Weights of a small GPT-style language model, trained from scratch on English Wikipedia.
Size: width 160, 5 heads of 32, 6.72M parameters.
MLP neurons of a small language model. Each row is named by its layer, matrix (gate and up: input weights; down: output weights) and neuron, and shows model dimensions 32-127. Each number is 500 + 40 x the weight over its row's rms, rounded and kept within 0 to 999. Numbers have three digits each. A neuron's up and down rows have the sign that makes its largest values positive.
Before each neuron's rows, "fires on" lists the tokens most often at its 100 highest values on Wikipedia text that the model never trained on.

fires on: ",", "m", " Nov", " mac", " turned", " Oct"
L4.gate501:496543537444522506560529481567490513442415522474422479497562538424540507506467440528422572419545469532517548460524494519498530464552521516525483484532479520514494505458543462509471495490516516523524530490461462602520519514474474522539510538507524547539561525490550428545439473450477524554
L4.up501:472567542491487521513497443511530578487425467473459488536560528485533519540456463497401508452510455541525471397516541455453500376550496472526566466533437485419482586490488478481486453519486466469486532505494478545523542527487522496565418461544527522477505505590568429452447357499466475492
L4.down501:488541464462512552480495538506507462522552550450523472538413465562462429476509531436515503539472504533486563537483478494532490570517469528427470469488477565587540457543500545541500530467505660501542543518500514487507445434490505542468457517444488466493503496473438588569558567499455488505

fires on: ".", "or", " called", " ("
L4.gate474:505476513389489511495495437498520565502473448469541472452531526503503486496454490501544477531523467509523485477544543524526544534577483471491472487451530593473445449460497445563448530438498512509486502436416506503457540540540516455507463519528569441520528497452492518536546533466570554516
L4.up474:479540514428492435474545473514498579488507478493557478531483533460503486449482612462490463529563559556564480480450539500422511530489470493430464497539565544577483516485576519495529530477554503447536498458538539463487502534488448549525562417440475518446515493444474496487510490481511459535
L4.down474:482586509481498523520494437520454449481461454547469488399538464512504549484431486517484466544518560535568505477578476548548485535505500513523466517560597507422479458509539539472505524465458561517467434461485487548440409540487501527489505512536510517488483441556524524517558559529579551522

fires on: "ed", "s", ":", "an", " by", "."
L3.gate74:500553547571542539512530449495482528535489533465451500450464543551425519555513468577513449495515501515542389478481536523528509469507529450522505479474593537438514486530476480500482516496511525554586575515516538522490533471520527488546432405528510470505462515488479464516533534485485566529
L3.up74:536503503475458505479513577494530560524530484488475567472496509418548523509473453539474509509465568542574482505530537475526539553521545511485457512471509573470500448492414466487504441552521506420448468486442479576553553534473478530413522504555412464523521456494498382464443466422476503553
L3.down74:557477521493543497532543417499482527538436462547479503413469507480499501451519525442424565546491498474491487478518433467524464511449437506452579524530516526484529519465511483429504525524477514515577441630527486524498470449533507497535521502491533462558519482480555547453516465548561523488

fires on: ".", "and"
L3.gate419:549533525471513528451485540504475519653479464483459474550431431474468532522462511522417551518476436476509541407473465516497553483467487529500453459493489547445460456491498495526513490470455473490500537467480514598505490434532529447497468433525505463480500437465564451488454500528478506524
L3.up419:554462483424529533505469491491517502483530478473579517494535557494525439544512512553537495506492481537523483504492528483489463481531521523497448485441553501475500436445473454547505446516535518515477484453460512419544537502408434470534546542515500545563545504510449435500571481402445486510
L3.down419:566486526525516532501515456539457456521398504526482448414524468473536549473521390463459473468462528550448563504543544520502512481485440469505539545496550528527474502507469546443501536504476552505511566505480520527559449458527473532428465509584503528472481486594461423531520549566531573493

fires on: ".", " red", "de", "\n\n", " Un"
L3.gate423:470472467450458453549511516483508514470554425484553484539512544531543486523465547483528533473533426532598561519497528489456541436487481474460427567477505530430447504554458471532521514466522507464442525471479445487496447476511481489470511522573502608486472496448526392519435473504583521548
L3.up423:515498460446481424441421497520547541541481439502515502480480427568490497505492472504514564506528498487527598459524498526484547491428533506527501588482442561516481469534494496590483465497539519502479483477575475451520525546507492497525532497571473580494442420418496437483538527512489490574
L3.down423:528506497457541505511485493569429483541475525548512449492544447531464569479547490462418483499570472436479523533518505512545489499470480542481555582552575586531454489470541527512540406528497544494535493493570487498507442494492492553483512522576461553505538519535519478563498511458529547553

fires on: ".", " |", "/", "%"
L6.gate53:500467570470509482463535532437511549482496540507505558449523407496427472511477499480434454538498447504497460446423496425492571411513458500497516480534540500500482473568535463499498461520539433496497517495528477545508437498557511531481452426563547507441536418565556532546539490494480439554
L6.up53:507428496497523490518481441488531506488465511494550604482478483515470421436516597564547492520504457469595521486448520513541504474479422553515487564480550510481496515569527516548533452502515486441543526484505451488477478406482491447437501459553512475516558479489448542509510519459465497447
L6.down53:473536514460451505536526446465533412483441518564526511435456535495516533496447512511493499487500526495534578407546485474505503481541483505483464469494563500528506472532502580477446531516561626467575416487455499497428522473479483569422576501547477541537527480503462518445501515537562525446

fires on: " Total", "\n\n", " number", ")", "up", " Swing"
L4.gate151:491525505552446483553454517469495444483526471551435519536466484408485555525450507494497529471402577547521520552547484487540513522513551474464483477501467547474462430565551437519505531484440430498429461465404505557437463507592510456504449447549573515481471466502460476471464447555520586509
L4.up151:481518484513516518550442490476468518492517491522490540494506463473519524510454571476546517514454542469529479495588547531470562500514560504510427456508416552424467443545528493475476543441405501503533456460464541507511513509590560463488469485560522584506493403479479509462485538566564591476
L4.down151:444415459550512507492502561486473544502532511541586549435529441453484536486445560490537491517491520448485472480422437527476570475451550547511492463479405499421516499499473483446544545519505558477545510516605562492483558539538523486538582549523545558490496463469518511566500582517459517480

fires on: " of", ".", " under", " Genus", "-", " in"
L4.gate53:528493542490434493453538512539488518438444441477489557546492544473512482520507572487481559509502524541535481423500517522480485487462451455475431399527538539532497532462488477558500544524523474471525493457480522536528512468562470459501484520556452531469474536428478536473476488451569501531
L4.up53:537538479491492508480456519511549531490419471539570515497473548529459466473504534469499561479567495506471467517535532501553474466471382474497533544555603467520511484510537498516433538514505501466535541482477494497478498458479487393432461562497508548475509538538536526501470479498528503454
L4.down53:516516489552538515508476556540489464471435450404498436454508536455526525526547526412427546473531460549597481474507464485467529528511472498568489509507561512509453475492531545498493506561524625426492509527425544526498507467501492472526450559532555546533492469526551453427433568534563555471